config = dict(
    d_model=448,
    n_head=7,
    d_mlp=1792,
    norm_eps=1e-05,
    positions='learned',
    attn_scale=0.125,
    bias='all',
    init_std_qkv=0.0146,
    lr_mult_o=1.5,
    lr_head=0.0075,
    decay_fraction=0.674,
    doc_mask=True,
    steps=5152,
)
MLP neurons of a small language model. Each row is named by its layer, matrix (down: output weights) and neuron, and shows model dimensions 314-441. Each number is 500 + 40 x the weight over its row's rms, rounded and kept within 0 to 999. Numbers have three digits each.
A block is one neuron, or neurons of one layer that tend to fire together. Before each block is what it responds to, as a language model described it from the Wikipedia text at the highest values.

Responds to: Inside multi-word proper names. The token continuing a multi-word proper name after a place or group word, e.g. Edmonton Eskimos, USS Arizona Memorial, World War.
L5.down189:477546517571481450525447490500544542416463473558401524504494502547528474528545444529507531454497527514486522474487565504529498429490456493448558517557462502428518487521507488510526461576567519525506490491532541568411494489434494540449479486476462523463430453520521530544494469503531540491585490506464494482506541510551559498525466504565529523494525491546558488561516568490517438447499
L5.down429:500513514498534488569560493473519516503484454585519402503452412497519520441437493585449466539467532421500480593457471515617495448550549466507509467445533488478545489581550487469462498520428417496484500501415541528442459555483534489461462449490502599510517483549438474470493437474527465453496463492510538486529481473473583474533495524505539497499482520529481478468481547503513494555482
L5.down563:554543538491474485493449484491469569476423475525520462457556472492432529508576511445475500450473534521493456564504410478538502396486495533478515563519525490488472446597512414484470471506470448506479444499521563599509544512531517402421498494491524489509496504475451439521483485501452443474536567438449511493483456512566553616449551511474520446475463528471443518520487495485477448504487
L5.down951:600464495518506463477512496444545505478455464515492547414524430451502483474562511504473473502437526481469569476479472559486504528532426523487447562531521468504584482474552460484472474525486455533411505507526480503556523503499596546527513489444510462485584447483512505551539464594510471619526429445430498480513587524519490514449480562468505523492439414502491426488469460525470464402493
L5.down1099:493484467502488568512467495461453480448500461502551528479495424545486557473591480447440574511492507546527558500499477476564497491462616497498542548509436540542478543484506510484440472490444523485543548522470525435504514462548550512592606508455549532568409435456480565562586449555547530545464497513542537468528480529482566447462514500539549576447472464425491476515499466555520560470488
L5.down1449:539584499555557522553444565486423569453511456475436456502520556508437554458495472463549506465483492501479521500510497500573491479472502490520508547532512528514475498464572459477429508618511426468466512497540486450539492500473476566496423525431518510543519536478488526441461473477546474489525531475403481505434427508455558525478429516511533462550461541532530542607528592456537504509534
L5.down1554:494564552574546518475498508501463481509452511462506476500510473452557514501496453510515567495445451436565502522561588564474458502434482478495482528524528489520521521544485437487508547495529442570527521535539500447477537489509466354481482463441459466537419488468443560480427494528562458562485547531524569497489471512496557501498458519514485531466508532569454465539581548550540449472477
L5.down1588:491514500502466540566529498466524447484528486504443501493431522489534459453487487568466504511496476536570529468565525570436530450578504564532505528462497513539565538556538440476486532500530458564477558472542457533472531510473491508495505466468500519547464431497492503511465500565513479489466559468508495484415559492570484533475531501508495507554506480554463457551439513492547479489573

Responds to: Table cell separators. Separators such as | or ; right after a number in Wikipedia stats tables and number lists, e.g. 29.0 | 82, 1–0; 0–0.
L5.down153:433548511498474455526539504460522475448455469511527522496501544511477533509553465555463419532494468441478527531550456490469479463543477543437533549467456464483496519531530570494519446453478472474560463430521533426487489499485582497531490444539582441502450530447509480471550535562445603583450508442507514501445408575476512481470437482552491533518445550404531465527509551457523462569443
L5.down442:496489500458512492517497453552521530452469518472437459522524528471572565468547482541479526480498531602513537498445463482481506542479597472421484496456498537510397473528492481457546523522533424489459427462540538529490446430513422461460540502500555484474505514546468566618465477528493552485457521539448480487605466520516496488491445498521477537461421448516515573484460457527434493419491
L5.down499:532396541513486514508486469472465494482581433533576525560506414508455501505494461509519473460498476512455515519490486559548516494418475495509518431483535546541560531527557555414495503504498561501502502607533464523522598477460422475540505470426549502468546527505531465500543528516430463515493463480434471457534560483589508489438491591481498499483569483513470477476504496508445526540577
L5.down638:553533524489489456510511424536461445465488545530487496472496522527500556539498509546537519452578451516468509415501484540474606555540573518545530528411451485495524525472554526485491525426539464515530522521491544508472512562519558500445519498536578504506566562511560514501410575425477454476481462575491485458469476498480402521503502496492510506458518449478445471460447504460456491562499
L5.down1227:480469473537467483500543491513502464490462486562497490491474442503477553557464514480505493437468555567470516457476481435515477511434524593545444502518464492536461487527404495519552500552500551439481469510480470547511473507472544520470518523507456482536526528515501481533468475529445481433489441551488421483526505554502492460548511517449433472518506524513452490525531518513569546553419
L5.down1363:517513544503593591517511446492496507522488532502542466478480520489540511548582505595581516422502479536516488503532540457420470494521504400483492495519472591488547580510484417556515566509517411527522549462501536453527587441464464535502448489440519465475493463541521460532570511484563494534478550509449494530497511507492513446464437478498485521523525420480541534442534481432557454452497
L5.down1552:543468528444546473527496465485515450512493547451451506484533503449426452563452536562428464512568479504496527552505469500489527500516506486477553429531462485531484518490508536548506508431467509480490569505434493477496545467486563519463544451513484516521547460614465458520569548531495494504510526493477483442503537487545434512508547462472469469514560463525518485434556425503465494557490
L5.down1570:474509442530483473485470513521484530462449523470481530508449517475535475521523464494562448532480575544463481459437500467513450470477493437505465575399477525566442503492516491514598544506456519554501460455483527439516465509469480429456479365497578507466553489478491506551551511495524456473549516499492482393509451517472504592512528561451468488459535474573466506512503592535496520436479

Responds to: Multiword name endings. Final head word closing a multiword proper name of an event, award, institution or show, such as Championships, draft, Awards, Cup, School.
L2.down544:495445524596445555540499498477520541515525477463485485564523504501558488514481537500479533506512518537545529506450511501524523594550440501477524476499523602475455503561464508527501501468523498498510466501564532497481528570472398537493529495570493505514463452487456497462488441550511529554504396505572401476465500497532464478529532527501535555533548498495529479473524477439507485411487
L2.down641:512521496473557490470498470480455481526539521474497588520523540469570444529524495414497534478485505549525450456461497535476496514512536477495497432536553465470554429547482499475508515518510499499490552545494540447466427549455475523508479507513574483567410445499512476508544509525531485538505509456511419558506522511566495552485499535512485502531494502484506447459494474527613446505518
L2.down694:476534484558487547470527519465512544535460499455534542556508525482578460469480445466481566451462517514493471453502547489472484488511487468526480539512505553530442512503477571518467499464584451535519445492525505489525510481514484475452472425467528505557494466503548453469473428605505506560526456547545491520450515490473479555434549423517591527612543471535533548497522514505459479507486
L2.down816:447544433525562482437453528482461525582484446489562580500472469495472490418454543489487525469572530442502424484492498482495465532493534480488513547503543526522541484474522457469497523557470504453449460515485494516514480561530460455466509451501536484504506580507494531455508487503489481505546469507569464544501505501454485552546477421479486425478525454527432535493506482450552435514561
L2.down860:534455448536564479509501402519607465554514446563454473608449542465442458560519552528480496496460531519575540509533490550534456511584487460496574529493527534547550453466537501545589491473578475500455491545526507494502525508500505534508463455494523467490482501489466512434530417491504479527496533576560532501453566542529557535462499489461501522572462492483454477531483531512507534543485
L2.down1340:518483471472482435515521510471489493539418490506492480563444472519546460481465528489476450475433540520495453455469485459545475501521444486560466566436479529509451479534501562530451509605477479588575449475525461569474446467505487461464433390443463593488494514528498535513512475590489528498526517474497565506513434509539543530413506499540506461527498509519466513523427508524498485416511
L2.down1480:512491494495438521574535484537530472542569530519526567463430503465539524521483457483485489576530477430584499478489522459461503542404451517462504525436504478495415494453563502500545499486521526532499541473460488437501512538568527515578481501541494441558525508456437488505482466483504495406430473496517512515441542510553510464533507525568537468514521551519383488599495449459452418544595
L2.down1626:474425506593475402471488511511451497513467438491437463505599491505539479467492481528516477494596440434491492517521487463546461508522476505533453500487542542501463572519501498436457509506555540517575479480491578487463513537533483506516466499506551481516531494528553485485516449462554482492544500503390540462459557500503512530509519450531509441503462484464493519440458517503525494533503

Responds to: Sports stats table cells. Number cells and the pipe or semicolon that closes them in sports statistics, mainly the second score of a record (4–2, 3–0) and tallies in football appearance tables.
L6.down602:488566506533462526440518480423494597478469492584516573458509391448493456488549539423567489501438524524520502486507485532491475510466412557506451563473508513558445501513472413450442525474474606547546512498508555418469486481467486463485489522503464496472457424501469456541509463477544453473545506593499482474518533438527510504487493492438531539478497499548520515542488442507458470468473

Responds to: Second digit of numbers. Fires on the second digit of multi-digit numbers, mostly the 0 in years like 2010 or 2024, often in tables; sometimes mid-word fragments.
L6.down878:479497518520393389482529505432521505524530563534545504498432480486417531517584438535464473527502528621484484498518478518486419486533447484421536503433460507496442508481484520460533486423399460470545524503452512425590477500548529518528538489471509500501513555520485536552522530491432530509489523472483565446516476477469518480540559464393512537497524435497400504493521543477520514470472

Responds to: Late wiki-table cell separators. Pipe separators and divider dashes near the end of a row in wide Wikipedia tables, such as stats, totals, and climate rows (| Year |, |---|).
L2.down14:499445474545551510478451518539535495507506428447511470483468517498474498475469508513461505486558556556512449497457588515484506543517516545529430564445485521472508508448481521556514476594444419510539536473527464514596547478527483473601569525384480497405576467507481527603506463443466522492519495500476496505546503457471477395518574438474474548479578463572498501437545489517409589504503
L2.down114:561479424493422521485463568402487474492546486459547615434489553475499544549533527440524461566502521483493475508464445462506507462524500573512450433500490477493520546545499562525482486548523554556527519439479494569530521393444467463541556525551541542494453507510487532537510534495521564506557514534493512558461445503462491519548522495454484438513494505514512503502535547578481537451484
L2.down377:520462451503511512509487484518454468512523550516534501477529519535483483442466394572529467388599493564525498547453480451492505519522452457489538525523472530505531456489521458487527548493450485524522537569444451386487518503485536461466637491552554562474552481507454516487538488486516515451556475500538456480515488522485424456503512525517529487517508490483484543484556497433449496523436
L2.down389:540491380492470568490517495438506415558470509513458498487522515551462538411466499630489490418516500519525566597467477494497468433415470457475485555543489503514493476522512519487537500489498530524509509475525487470460508508527512530497553475496539511529479506519468458477474524461483479528401477517534497424511503543463439445528439517477481490524501546448467496498548467482467504505456
L2.down881:451516466429498476538492441535415507471463565456485469500551531461434497455496491547508546495471492479482474498578537488461513448499515492503488493415494465512456480504486458503455552497423535527454491509507517567490502567436476453466587500564549462469594493433470448547543548518564521547554484465534466489499518436542476485476475489377438512484540492478484526527454529461523499533509
L2.down1125:515541611483458546611442437500551511499497534530496451484501497491523553498543536544400425492431496521473518524537506445534506476559476544530533509497565472566513522557509519515469483572503483526526473456447504515519504480552532489502463491437574501461536497545559554470499464501523491515471484496421550507478425469520524516472454456426470479484469493492530487541516496463489436507466
L2.down1424:539543447518502487486456486455535531530487493489569520454495543464474534453532465563462502553505521388445488493461465447486527449413535567505568595492470554460490513420539507499473487464380505465500508497483422521501556471465550474536506509539542510423511564450482466552525558456459485522561492529505508556453430537462475488473415521541513522535527540497424530464492493456496551542566
L2.down1528:470539532541477555422483428483547582550514512525566446520449524449479516468570435508534542412433514498461469420531523421413494507562498532424498409508491546449530499507507507536572483477501455546461460452440545525489549521435479453482489476533518537495453479542538536542496532463504435511537462545498481481486508518535469581475428512505476557529473492511570438477486527453471519529464

Responds to: Second digit of years. The second digit of four-digit years split digit by digit, mostly 0 in 20xx (2007, 2012) or 9 in 1993, sometimes other numbers or word pieces.
L5.down337:481509441549478533498544499510442508535446495418481504471453495499565559467474469481494494494495496494496565487498496424499448475499520549518436490521537553551446524494494522474436488527512471537507435488518488527512432452475543502491550504514458509529607516483450552508548477440534500501563447548470457475513433537581492469477562529463498521539524454517568436474488503496496567500573
L5.down515:507475426500502481471482453408424514507506501512465513481575436520474489406499492492531479473443441581502509523500497506501483472506485516453519489477464513524533559464476472442536486446531539513493468514464440423482448501502546511404467527426462470512464476540457482506445547485493524537365505465509532444472518496494486503518522524476535521503575553497500487553485566501457477514550
L5.down701:510510542491471490500445464458548538517480426523543538527544504523430474508449489468550523523473501510489522479490469492557482510501566470497465468522439473539512502589435495492519456452569518547521483563533523421484471496513538513485464429515435443508513460566508514529519495586494477545538449485467433475536472493495430564568548492429558490485475476519494439489435536424503537467469
L5.down1230:494511509486454481543504406546480500483523555485500468546477451580458511479541497446504505518438524517503382538450544566438459553487499533495515477545453453513446482536522566510490515447481541482531472438539519491530473475538535568461505507461461488460458482523518484490426538575502457496446480493556508472438487571474486494534502420498509467557531518451434474498488542440502487577476
L5.down1518:512487549504538493542573478519499508554480471543507470473473441454470580563507503543519530478445465457554491454485562527542493458486529510521443507623531518499533485500526407454555523494532482504500569460523451450522509525512520518463472441481468484483505435578477504505462544488465507530464507510496499482437517516460434494521488483496494497461512575512532470502553483534494494562513
L5.down1523:561501514474476556561459464607542416458495504473507536464446489511474541461478461484467481543509506546548473531526440437541524491494548544441549575488490524484586546500520514442385503470511469482517450430561526482434513500425476450461542526499509488445437492522516553454547500528536468482479508397500518467518498514593487508475521529551488574604531520515502466508443438530579526501466
L5.down1594:536508473565514470487546457498484574516491528493479458566564531455516536511479470541536569459509539473468431484528545455505471487544557529506511469507480551483500518515572495494512457473571485580484481503479445489488506512515547458484481546509521474462474475554474450499509497502477484446532466542434476466594528500478524458509394551534533533513479529484454513519592492512528507534486
L5.down1700:554591538502477449476495450478518492515447446552512472467465499479492448558549466548479477535483453529455381464421497520490476477510477472428552499517509527489502477544495537498501467540554506501475505478457514478517495533513529433540568483534497513547400550592498500512557532528488484503445491478534513430470479504421538470481531431421460472495504503484557480473460480556464553539436

Responds to: Name and word continuations. Tokens continuing a word or proper name already begun: adjective suffix "ic" (excitonic, oceanic, systemic), possessive apostrophes (Keaton's), title colons, name parts (Texas A&M).
L6.down59:575475480498441559535479523525463455507431493495483454490487448508510484533464489464448474505511468420473540533424491494480588491507480488558426521481473491520485437540486508478533439499515454544462542510465449527467461541477515512457443453445496516459520531509492532532560534553542562486571501441510502486460460472449503405568506445446544546382568485439482459496501500507529409546471